{"n_layer": 12, "d_model": 256, "n_head": 4, "n_kv_head": 4, "head_dim": 64, "d_mlp": 704, "vocab_size": 8192, "activation": "swiglu", "norm": "rmsnorm", "norm_place": "pre", "norm_eps": 1e-05, "positions": "learned", "qk_norm": false, "attn_scale": 0.125, "bias": "none", "tie_embeddings": false, "parallel_block": false, "init": "trunc", "init_std_qkv": 0.0262, "init_std_o": 0.0, "init_std_up": 0.0262, "init_std_down": 0.0, "optimizer": "muon", "lr": 0.00917, "lr_mult_down": 2.0, "beta1": 0.95, "lr_head": 0.00958, "grad_clip": 2.0, "warmup_steps": 200, "schedule": "wsd", "decay_fraction": 0.716, "decay_shape": "pow", "final_lr_fraction": 0.0, "batch_tokens": 131072, "seq_len": 1024, "doc_mask": true, "train_tokens": 461100000, "steps": 3518, "dataset": "wikipedia_en"}
MLP neurons of a small language model. Each row is named by its layer, matrix (down: output weights) and neuron, and shows model dimensions 128-255. Each number is 500 + 40 x the weight over its row's rms, rounded and kept within 0 to 999. Numbers have three digits each. A neuron's up and down rows have the sign that makes its largest values positive.
A block is one neuron, or neurons of one layer that tend to fire together. After each block is what it responds to, as a language model described it from the Wikipedia text at the highest values.

L8.down55:482496470563466516451571538556459500448512510431493495437576509554517549489480486487550518491513521509489509544500482463545423491424576516488499588519469498549508478547535471461518582442538453535525564506501499446447429448502466466450546519512512457454419483465539554547483483463559551509469461443510583554490544505539527514566519490441551445495537489501494524437470500461576513489493
L8.down72:479448525556536499489474501479547429493489580458489504469495559519531530497447500525459523514497492533486474512479566484517505484556445542527460557482488507522544514449403494510494450560518490554458498534523528570488509527487431504447545520559524537552404495504546529495520559417526528548480489550483515475490477551467564503473501463568529488491509513406504480495423612488604465503452
L8.down97:534519549549496516522543460545536467382506519518550444535541505544468466545530465541474529492536517518538484466462566523537470526518441445508506534469547520459557460549459541509520493507505505467537482457483519506525477497462504526411534500607443498502579513478511514493537583506476445531492574500522514483398514555458560521544486492505529446548433473515516454508466523483569431451485
L8.down151:568580531402547507567487461462495458504535440502516505503529483490478527528482530534498441494497556441469465492431448512509495500490550507449580517453448505477517433529588533484511536472499464499510542496524507462507450504503472510588469516469549546471585534488494468495499551549571521454589460467509535481459542453504475535505458542504561514508453534511547518540530534450366480522559
L8.down241:547545498525536483558553501421457522570463470430503499487467564575467512440468516570496537473503466556458434406503511470486521536479603558480471530538544538499503507540502515472449522435493540493485479503463543526443488481551532486540520511542477490490540512546441497493420520479537468408595482499496518467550499491520467533444522416488473549522503424555458530513486474463484505448477
L8.down467:553539448525544434496520473548489514465401436511543528525523463454531497552446549523485518500524406541494508471545500449599445467517485470503493474502492497579562444487474447557485504567424491533516534539522515549497514468523473446550533489611566567493528486460587504510462526518507447494502519479498474526472494451503439454467510570420567464507520572530522518504525573536576506474494
L8.down598:495449471528457542520509456474438487446559431495470490481516481533533460492475512525529445564517439548429558537546481535550510508588497440469507528529537476493584436542417485517476447553541490500533491525508538484511451550512574544462511529493513532536411578467525518472495515538410539480504469565468526532489510442473562500508482506568439529479446417440525492490473488453526522478494
L8.down650:515517515510497492430486536565547441493533546525498483532493585438504510474506562467468430523499470535490474526513491555518467560464499548495514604516517447489448495483516472507493594410496540529469461506541502472467570449491518453485484505563550510485453545490477501467531491555456522491568473527523519474453510482558443501450471484526445404499500484479508566439532460493497488509444
Responds to: Infinitive marker "to"

L2.down624:464480465501480457417552527466475483448490605526472477521518522514401452509542512469504525513525480586524461457449532477473448519525538490473434482485511500432543482571641448494440547526486471501552511548496493501490474575405481469533530523465521513438395516516396532512521502469451538471494472504514490444520493507464574529510488470471515517482506403507576516548516498473481507501470
Responds to: Word-internal apostrophes and pieces

L8.down73:446506441518550520508482431445500531418469529487501432511494474456508478479501490483403461568483424503504537515430550453432461453525497559526526576483416474478514493538496488571491524606486481513554468392485496490491483497556493457487487525448518483480565523542468510417549491467487485472448490488516495518458463418515486510563441539573472478481584478512507533521407545598520531541504
L8.down273:484473544529523479539502561530544465535489529518537500527483563526549464453553541469499402484491479458406517507546478472419537466502468437388590495468493589470634533512461531439506474434558443519512515531561566538515508411453497511503497411535478529514522512489517492455430527518507482422484486473487479482491493491560471488496483473516542488510439520469488477584490486523503515617510
L8.down377:483519464550482527459469479497521449498503568420459457532441447514513440525520391456584512493500516409412508446492503555546422544491490506518518503499554475504497411513546521493531536488440528504468450496477506535493473540502544555489562563513512416547502508489513489499488413398477482458555470544483467543491506561497546500561525555466507456446459471465436505480456532511362541462498
L8.down450:515456511489533377543476586461497459500487489437509485512537468496455469492535482506529517519535508515455481514481484498512463514528532459607455531446466486473546538534461525463545498517519482557461519555509417461545519564532477468498447515494393498473534509535465558414491490504541520456485544471509572504497481526516508408492548518499476494478514564533437503534502501457530577527439
L8.down543:512518503459527453469423564525472499523527539442505487480377437518460470495474537525453547488483509444484459530492470507604465488492467513504479486505562457506470427416496500562456534513530441493505496503644548469437431509517475576480524472520510585441520499519568496460517513510527487488471548543410504490593469456506454483438482474528527488525552566438495504484517543486508552462523
L8.down630:520442525515526461530558479499475484492539542469427428513463583425545527501506465478461591542494525541480469512523499431472433475506391436547513558437533474364492486492489580514487475547514476497503462524510507510558495521531460520494486546443460529517568482434576493487566466477411490454530541501493536553495469469517475531591437511568556494489515485479551477513501531431447467541503
L8.down641:588499498502481452443442443465509457534529508501494523544532459509557554516491499455491433511503488502468481497493549500464511482459474505538470525559486487461495585456483531582550500473501459451522433442520525484524510499459532516522436543548442495526476530552497523466537416508497485507504485473514514516487513494491541511509438570610505442482490470444450538460551544574502479483564
L8.down669:536517445473440476538495562495488542532454459474487552372528481520521504479502500461531519447432441574502547534516563494461490431540500467476455516539550473419594496428525501501475520525530424504478550378516440448495405514491525520533477557468486491520468491537519462435465436489461557466493478448482451479595503492479481523555443430497505539522487512505528519605505452526443422505487
Responds to: Verb after named subject

L6.down25:486488530538460500532601507497497425539488514537549535490487464496470470468434530489425507522546553466481537581428526524478487525552516506447464537515479466464513513491513520481528459549477493486497517522520516481506498538508600474454462473515566565500472470428511460454589627540508496507508466478543514455495457515474442521428495449496541504557527556465458523454477547521488511521483
L6.down82:450570478468566481578532483494454490514506577525506431480575501503420470481505548488487521477483444542541498538477437502467559504594454555496497554530471530547457544488539517460496447598547470542509505447521474538521526566441473469491500523505511486447517489399502493466429481506538509450483465458498502499499522568426530493518450434502405534411588485515491490473508476493517543463479
L6.down114:455529445461465469494502450475519513533475518552432489542561515520451563559549502551422509509518476481521510516468471580473539486452542490559417513482566498577471543502502503504484479470486440500478512524497495446570476559449473535537407496516494462491505496420505504492510530470476481505507545453502467529576491448509454429503480447497474535477545549525520517520555479551538512471502
L6.down256:451532489519555495482466505436476472549533565492541478486504434511539490404473498506536470446482498527468570449439520496480464520480485516451516479527404503473575471541506494504496553481496489527480503566533545494525480479589436509511506523540508517482541534475569491445507525523438449482452485470491473505531511518518489476449567484419441417540486442488423475498530495559429486474497
L6.down308:513509507496502464433544511541493521472593491512544473504512476469439496520481491398509497423447478451514572484428544555501484418513513506484507419449538459408494479457490472531449465499428500445467494560503450545464485517479497518512487550430533488480559493474516447477552495488514535496436497611444582490489496499501483537593510533506537459467499539422540492493426481538488527482538
L6.down413:524525543509575492478451469472499527553482532485510440530435464422501507481477474492468495463555480518535505515481563482550459517465542483557589505531521541471481496473528518499589523532476573503511519490432558484509467603549461529522501584536507529561483504418434535499499507528492544451467422549485524493479534516508530497503522516468471514532420519473444515489477398452547581435488
L6.down422:470508488460539435523472460468595541476504474467542436457508502475498451469419514472514530514525471579488443438521488477453479469452472511522443500485544490548543454523488454550528412597446573517577549469463536449570441515558518461471500529544499452466468517477457469483459489507469573486529502536510532518551522524508514464498514485436440440515502500564504546499475450528624492539463
L6.down612:504496429500494447537489598478503486506522570485525549528574432547536568449486572536472494422548546545559581512523521481513517522536451500473513563428441490563460549503494544521526451524569406531463588487524501516450498500521560494513588451491529489543467462439483455460521501498537475458516523436559476462514511398547506523491472487524457501475486514499496500554474497541479554532582
Responds to: Preposition "to" after verbs

L6.down132:466551479409614453506577460547506525484497479529440447534495523461540447430516561441532529530472455495426473486491454542478525565485571510566502450582510471532543483559541468445529496509553443507572522489471494588519455496491489467535556395451492489490536492502525487481524478496479465456526545539451471544482532556514489479536490562428485516504507446537560465488476529475390498510484
L6.down171:504510496500547490516471515564525478559450522530478553601482488532460545406516448514489489447474467450497514475488435483527543521492543519434495533501466485596516495497529527530467541423540442504584468533534474414450477505456529532523498491483515518466497489529463442459448539435567457520392508511423494504574489569461565557539560475525534484540473467496511558542421525495556555491510
L6.down276:511518499544448556479445520519573538457596488506499537556607438463509478478421444481485499506513508451481446530444510543540510559548585494509474484548521485438509515470465500450410565487525471470486502507522491548491464502560534476493530456517510539487573435522580483497488524453443546553525512518447522478489452570469484544541492504498562470487472520512499515557459454471429567492437
L6.down283:586493524519480502493445550526474462481467530510450504559465438444436527574467517524534488458510478507535518541494443488531499469544528442434476496519569473466548549522457549533521545473529505563571416457506512443487512538497520438533525472483467515434488543485467616492467477472480497537525440497531558440562566463546461509526433526550548495568453477490495476467514604465538497472554
L6.down330:461463469520548449478529484416526526523468587513542442531528497495548464514504545470560499464474480469540486579494475514494521532480445494544503473456487502479495516569498484528450451523465494468555520489456515546579487510469461564462445488517446505411517508478494571508520464494451427547555511490583396494509508519513544486458421518504501560430577510510501494534471448527577475523497
L6.down548:490529547540507502520479528450482513465520488478494562492511479517560539517459492503495496467465535448487473542464581458580493462465474541472504471542433495443490478502495579482464491548452554512551478504534569435464470508531502547528447516534513498527555564521462503514509471452509516489519511489491496539501502484551468438508417568486532504483486486530518463467502481532517474460481
L6.down673:485534541529496541501518493499484464454573552492482573560444507517576484454490542387543482434528464469457499567517495522494459492499491461504532456524477460542526480580501536483535471490536488540548514478446452595580534455483557490502508541526544501544499500556410523483452564557477502481501489519523498506520527509472454458509476481468523449505462425493480507591404471522467504464518
L6.down685:585420441521511538500520587535431516525519477446450496481501532492518557514509515509513468488480527554502565529495510517453446502515428459409511404509498555523598461491436495555470397471555485520532453483551450514455489517422532478540536494479451454538512508498505511497510472518477471446506488409429496533500525520566472491506542491534545506531457510435517503536475515544438483515402
Responds to: Lead-ins to upcoming details

L2.down53:560551495475519521603510498476469483453506504526450525495405426507530465557521438532432471449476535484530500488469555425470450464462506487527483512490470493541458537492487518512436470498560552519549479473512464457549505479469447510536526532443510475535525453525481457506543530517437494572529542422443485520549437525562488529495491524526551417492488466451481500513449563578454508497558
Responds to: "To" and range dashes

L2.down474:573471471479518419456591566485465423531539476461479487517524463509444517518464473486441418498559494429482589491563514486574556371492507482461492497482465462458493487444515508481535476486513490552415537447493465469473546483477530489451481525505432509466583526517501498519479427455519536531511464434563530477433530499450517551500533535439472458483520489476526553452537480528549473498470
Responds to: Heading closing markers

L2.down308:511483514464521542515456586519510538549520460563494511522511486483436512493470455541550551551498486439568443519535530470487503463431501434507445497448471502415511551506513480484473520516476473442494517573452471572502481575492533490481527568490488456436564500545500524521565470473495480448499407559608517575434527470545534524503544535488499578434563583521457514567444416518489459502486
Responds to: Numeric digit tokens

L6.down49:426512517502505495530523459511477483489508534513432406502437513493495550484509491505473507429485546467456412500506504454518503530504460523545500493513521483442481491554485539543454481482510472520443498555445504498458492501541502552521513507551483524476566431541425479493517508447454459449546484515480555475490540616499520524511494482446604462536490489495464438537446489487550467494508
L6.down65:437501519475555466553469452485525499515462576549437465454465495516454511517486487462448563529431462503535567501444511530470487476485480403482418518490489502492544506547537473496429487574477488505504536534446443517516521585499453579482550527525470583443576489451526477509519500501449515558499445499499510487543501471490524483444476464587536522449596525486500550553531427498570542501574
L6.down192:597528500517487435477560519461420557536537433491503501451432556538537573545504529505449515476459587489526496515550525498470451470480512513445538486483473491594499453491566501489440571506432396498570491498523445510453463463590526470515535540478510488527476534500502496491464498473483514509473486546509542457472477549464502530485484466460461547510423484509446544511482532548510472480490
L6.down331:545510542466542510525475432454519488427465456512472476540537435461458443485577529513426462428496445498461566517537598497501494506492475503456554519549466531498551476524455529524539561557480488491481493478516528526480474488510484478534531514490502495513509585487488452523567437425468579466490528456494431455520558450440501515510481400502486458492468573481455578453481459530532549555558
L6.down365:464483482503492467519462456481461494457461539563500365478444528521512542506503467506482438565500500483467567452570497466490518397464529501465490547491507505456556493452519577506463539534458426506531510495558558469480473498546518535511501493492569536521504546539536457508470473453502470507535528497545441477495496497454516543524434469577551516467478445503518520443460457475567495530506
L6.down581:589504515547428478511489578488424540480476502442504528518489531525495478579550510529516476522438448486464518464597480490493586498500457505480520518480556517432474437498526508490559542456524477537520552473497605447582474460555469546597453578537478499472527568468473521519515517443529491504500516565601505495446471500530493525556456536529453494493428490480390467500432491562507508503515
L6.down678:527457552435484500486588513482575499485475596488443553632458470501506476553455496521497479454544459489473528549478549496485562467542489494538503478515566529484569447529497547518501490488510511527457553487510470454486472492526446444495470461444541473605541519485576508502516552478487467424485660503475564518502518531436499563525522476472514475617491481452543545502538480462567477503490
L6.down693:502514598503541531468530492504500472477474517511474496509428465450531514501548437481494477399464452475576493439474534441488421467435450560521498492486461428511534466502506509530535461577488542477470559528446454467525510567494555593481493472495470602479503505487517494411529567459495516486533504466499482553603535535521470512469506471520481475454490524509548494565471546509501478437514
Responds to: Possessive 's marker

L6.down30:484484478556453504529570473452502517465469478475498506557521462476525462422590479476527459516455464517447496535544475475540546491509393572504500464503555515448465516453510511562488462492490478479523497567515526515513549506413552403532503526520496470482537501512459501494519570440578520490418502527496535499484584504532529547455479531556509528475450566507502484516452490557398392577526
L6.down71:451475483523592483413567485531448494484500505446508479510486462445481560468440448510521555487481525539443430487508500478458556556472569524500516493583476481546447430464466475536499518471508481462535540465457502529484468466544517533512478446490518492475539491526555454474455462482477482492473537516527423472467505470489504595437479549484428440550518566495505509472587512501546427423526
L6.down244:502496537503518441451507470470456457501504484510491520540538535481515512471525519495448486453539470573552487561496514509452511517387527537511426561479512522560575421468454408559429449490479480458523527497473529523516503513494530493464530550518441505520508530507556511489391492543480557525486478452497446462495528432485501488444519522473531475500555507533597539418516515526555466445519
L6.down277:524542524480527517464489471477453453510516516486497511495451445464473485529587472504452551496516456521482493472535532558477518459507505511479545578541470497477459466479512502393470450461481514519517541431556548555507592473508556448472444497474543421552481577476500453533469537517483512465540491459523527399421469473508439494491571461486466493447481513550546510442447482463466391505475
L6.down354:460481465474406457484434471471489492577512526559547436494440527484536506472389523515507467552500509553528516478487488526425484519404464479518465518493475492485477469504480470501469494492499490504539501517470430507482503565549517484550470505551568452446483469489490504494396489491473382567506492492406484438524479554487513465490525423492426542569509512531514479471483568433487452460466
L6.down627:495453488508519480450505497498433542502482507485528505445491458477514569489471592502518551496534505582529497490494480502498505570429489593474515523553463497529524472463460453498511485459515507450523520521501484526507494485490530525482542468480487518546502455542502479571474489505550471510430548449529441441521492494474440471496463452482478425493567473549524421458495513520461386493499
L6.down671:509506432512483524517491509538518492503538503509523448516455455492513515435547438498470482500490488520471494473519470528442462491481473567475551472543581527482533516489540536474494403438460547498461462577449511538524516474491474492467526487460479454547456503482508555517442424551486470477529529541532471480472527540474537541604547462494471433514441499464478399521560456447509424456401
L6.down674:476466462451490518508552513517449532561559499578499463488570481447490533544482487457496483494559531566499481517424488560543445460509479480477465465541546539492484584443466507479477472481510473495477476517440449513442426470547504568497495441526513499495494482593552502529463568516541473494498541481519508522527457469487518444496457528445475532521433549469470494421483533533503551485493
Responds to: Table cell separators

L8.down0:501472461542523494521517474444535495482453542520498510473477487448496477482438482591487479480409467446460471539472549459467517474507474486485500505487461522521481442516574546435491526485433521442488533546552499481581517542497429445483473521502528518477554544485543578510504458525435517439465411521522498524460510492449483440519504531470562455452507437487525509462456529550460502569516
L8.down54:492486488488514554508485541474605491499596457480439482485462481564544560573492498459462486508557492456494479431511531514492474439516546475489443499469506540549459501502503465541536491527497483474600490477499487537490511529549522535443594612473587466533480495531490515482471462468552484562505479505569569481472490571504553559486531448549556510533479508525435476455426508527614446424500
L8.down160:514436527467452500511547440544607534461466499556506447495502489446469558526520484501475495521598486506542430523499502525487540469534500499490547509437454512431587497531480528527513560436503432516548455449527539490526539585515546535537494544468566575426539423464483470503546529468509476478488505493497516535452499500487508455515456542530483501499481475484495476461461484493578485486447
L8.down424:560555505434457547445470531504518472529460518455560539516543530487532503483474492479559552502443416468487434630477484493442482461504449515444481525498545469530483450509500489479474517397485515504500552488521524531497425478515526522484480557523468488601554511481461482502506547442457485475466500567525500508534433561470435474564464447476587463493423596498533478509442478438502465526534
L8.down427:554504499463450491529516481443476532565555495435536495474452493499588405490464517539477471572484480485444568534510502518466514480516428566545557533511519457432488491544525432505464521565499542493493539474570454462473494566489508551540446572551550529532485531474439476464509521469524548487523492534527520529509544514427476570531444470526523515485490552502496548503510524527567425538512
L8.down527:459486479513512518525508555441540570550563493581482447523562473462536413447482463480528481547546428520443480510467493526486525506540498469488471548476558533462497539574535433546520468520545495516481500541453496576474489470539493511543538483554538467500580374496519561413497553462451515503536485546516526492519491481462539547494565499551495493471470498476541459512464498517603531562440
L8.down583:543483533470476483473488510528532495496515575467579459572488492441490517441551542482524535501480477464545450555562497612467558477524496496495511443514440498549480560487504506506501510515486483516555510446515509487512529482459506480468570520444503512438440516436485470556506462473482515517513465478479450466500523484453495501548480586505527489483542555453519511475548553499552527460497
L8.down687:491510527514512457543586476462532514482426513423528452517467467464566465414404598452462514473512516561529475501448528504467460534533556535493535468464513540480458480571427490505553559530495484480589485526442503596445504468486502509545502522512500535476519446540457516507451498502448473530506486523521465558512483529464467587534462453556460474500493548501467509500447499542543466523481
Responds to: Determiners after prepositions

L8.down58:575522544514511580557528472541512577498482518544560534505509536430563534510461452565475470521525507558468470495519502557525529529528566506488461529475473532539502490483545507506488492535548478496495498458408499481413508401456445509454558528539485480441439441530490464510489525510451474540520387481548462496467514521556422565532450471460482534455521498455528582514501497502490556532502
L8.down59:527530519535541502486467523527561487519477471531533503566506529526502470511433526517528461482504521575521506453465558475463473503500542479532518477559511519521521456596473535522501441543431466548498465538476566481452492448407528491504469544526519517467552487553438607536428432432518490506579506473584472505499490443519508501486546502529511478453498492428507515498550599564517501552508
L8.down141:467489441473464534539469562467523497472494541561536451537533541450531487444436576484549479478559512556465551381510465513438520491494578497482475526460545502467484424577516514506489574516588504461465488547523524470502531514456589512475502509534467493501461393562499493480417504486571506517506435510525541475504552536494504572499489489550567537448546458518551590579454511518542518503558
L8.down147:523460511556387493516413531500554494524514522520483478568508508454554512462506515511444437518444582558510589492510508513445498468439472542522463556537603505459539528490577491484449456564478460425431524512527524464503469511531573563463481535525477534510447482430520475429516452523487496488472417511576481416517497467507516484452430516472483538476531462498479536529507505480587540560494
L8.down361:512479531571447487499436495499494524529465477483550467585528476661511480490503531516464523551483571513522485460492484503478506444485515509490552515476533575583458534562501483451508586510523428469514463527533467493472530438460411491511479434477553513449498494490504518488477459466519528492481532491424521523414539454472495468540459551508474529576484520521497516524468536507485477451425
L8.down518:563509495536478438526559485410414474607515510516467556462452493551514545493537507578481611474542487518471438507466546543496505550488443462525475544507436523513512517507552577390529535575458525424501556487518488530432518545471460541581487491514473516597506495512514458412564494485501528487574525424506518473527496489458537462453462456501544497541517491482465533461480515469582513564516
L8.down526:508519499443466506483498530482528523540425601525519442631451536543515452553436560461554463548505484486485440524548484570496538424499501543416526450452529464507505491495488461500464403532443494481561490520481531444451512504535560403500526540486529557485438464570516514521498527499453545556507513523565491472545537565527491523532490539578478486462478501459532514505544510520563564460456
L8.down537:608460525540396543487475465479523482552508508475484505552490456551466524571443529486445447481481509525487543438474558517514522457441455491530522503556514393491548486536508496476488536511492453458504569438506573524492515462536477503483442447493493509541442493503522467442582560576505474450484476478537472526482489521485487463469532552444535473431504516474450463465467512520468461505472
Responds to: Nationality adjective endings

L6.down23:425526496570472456487501493461552551513563515453427441586495486482493489531496533456550509495531491542507525488551440589506502515507574508490519465345456472510449496537492512509528531483498503495484507501518505546517520509457562526458445521533471531472462461485380513525491455511548550480483558509473504508490522418497511537473481468550638473499465543548445496532470578459487446482532
L6.down159:427424473615477458482490493556536570432503463512505437476467493487476480501449478467447502529523522461559482514495504528546516490446550493529492528522513522573538491488479505556515533530565491458541495495474509503557532419513429485589454485443469575491476507525403539417564479499511430497473563516484515453420415506484441507507500511495548498572529474533460471447514577471499497512511
L6.down231:531481540465504424415523481500445460478579600496477438481497528489491475532531499457538568531471508489489480508477525519478539480486523461545506433443482527457509436521517540432564436438469471442525511512506497524509560470487551499555472469478546505546542520505502564458503536535557445477509578484527520546524506484511505528453522527504540462557551485535529456477527549488538507456534
L6.down238:497511541410522511446478446531561496486494459531509486577486512456475511493501510482520475480524529527508523548511468538508511470545464495534558473443458499478547532537412504517530446479512443534556486523457475523564521486514506516520496522544524524532471480489555541445501516547440514433513505583486463431464578508499435485511525590451481470443470428555431570497526501487501488456494
L6.down249:475476521500464537487530511499482514432582454466466545507472440513522514485519499479550485531490521477516461576511533555542450419502531598503541504470437552465497473469561489524487592487533437583467524476524479588541586494491494537478471502486553514558431509588499505416591574503419586544514502498478496517503484479478563493543544512481544571517517529490533487469525563502411489447532
L6.down484:519461472532572516511495504436563457435506583447529481484524515473520412438492481453541520442462503557468441510557542514487405430493457428493539497553472530503517513544479539491578538564497521518547544463474477478512496513562456525465489497470535405462460457534516484394523474578447503463487418455514512406503516437485499500559542526440499489474469477510552500501467510546536561495530
L6.down629:526522444480529499444492553518489511486540477598581547447511413510582568495507518500535449486425462532498512537554491505488524499466426513481478494455468502497538554493461492437534435540500473542516517537485487479520503459502505559501516479461502546501454503471519536541487415556490524467438485423512522534469510524529450539512474534467496443537562537452473592504585475521411511545509
L6.down687:465502527469525546444555513479456486483457603524497449479512498514558441549505461438437486513547437496521435530517482494484536546435474501541464529486578515616480513476489474474498451483507491538419485470501518451566530457482458465485532485558553487556506527463499468490515511499502467483485565436562521532480503526490558448529464494445502552406513565543515415517513564486489395530518
Responds to: Of after nouns

L8.down74:528492529593559456526482451527482472535469465448488483509493434471510466572520495566437554540537515548508508489470475555570559455468483518504538495478540502538562479475465489522446501483486492527598498552538526456535501474515499458422555453495542489470526531499472495565411565503507461571499498536476531475540506453516455476481505484471517480544523458484518519517532587488453464563539
L8.down88:505472489468502457502519553500561468460508511508502453534498538466512445402461407475485506524537520436479521565496509531513625547495501433476551478513549488450506519419544512557518493566526523440485560468548545497576462481434564487534477470535480497394484461523469542496479483454573497468455549449494511496501474452491471532561486534507498476433465469520449467551513471536493428460506
L8.down144:519470547488492546514532460501449489538539456484499462472516473522501482503490473516481504457574527560457566562384531482457540397468501499542479529508586494459535451465489507500502544396536462526476476469503424489537519418471496540422441551487466556422466556463537565495489504527534458455520465534466461501495538470513524480497453503461544476500462571390565431494521483449458506643487
L8.down170:502581480535533488553501455511527550500494464524507559528478510518522437540477529495490463494522550460537447498449457577497504459578480536518557505535535507467481608497471593465462505515484529534535509509488463520455533485501486464476526572524522515483525481427497491539476523487519525502549516503524497479481452483495583570478424503493532510521516533473488486386459500540498548516452
L8.down172:497439531441444471509524455443467463502506429550517403512431523521512472441522523446479502517568485472422467455562521523516455451552560487475462455538551458550418481472474542466501491565525604511472499499465552471524503460520487514541527479532507494544499513518523624489444545504425486537522559569435562473489476479501552588523488484499511520552485532508544467448568565511517437532507
L8.down388:532513559512547537514509486504544481528465520460515547532542494444564486498558534508465454459519582517472502490448491471480484588581506492533541551480476527510459488486520521533507530426496436559507461433539483517547481507457460513531451626510547431529481508468435466420554579569483473527431498548408523469539503516494458482509461500461498451477525587471522550467566473583451472500519
L8.down474:476434450459485490597482481528467595524546516459509546512453482515531504540521510510464463519519491488479517524538524523548453473558510469428531416460489484526514545527518473530523531522530501532464453487536555634478524540401527513502544456500519542478478478520569492517553498486485423496537486499539471467490538499476433490511455520521499496495487497557486555495464487435551519558584
L8.down579:554459494479438509512508513506412512524560492546515531500515480458564439487505492475417471562446494550449467542516513501500556521452536541466480574497518523567467582483507515473520481431489545518497600537506488549499453530480465482429488526524515581488466560455485511508476559466475544500512558479501571550463514439526422468528424479493449494521475536488479490522554495478497530483463
Responds to: Place-name and table-cell separators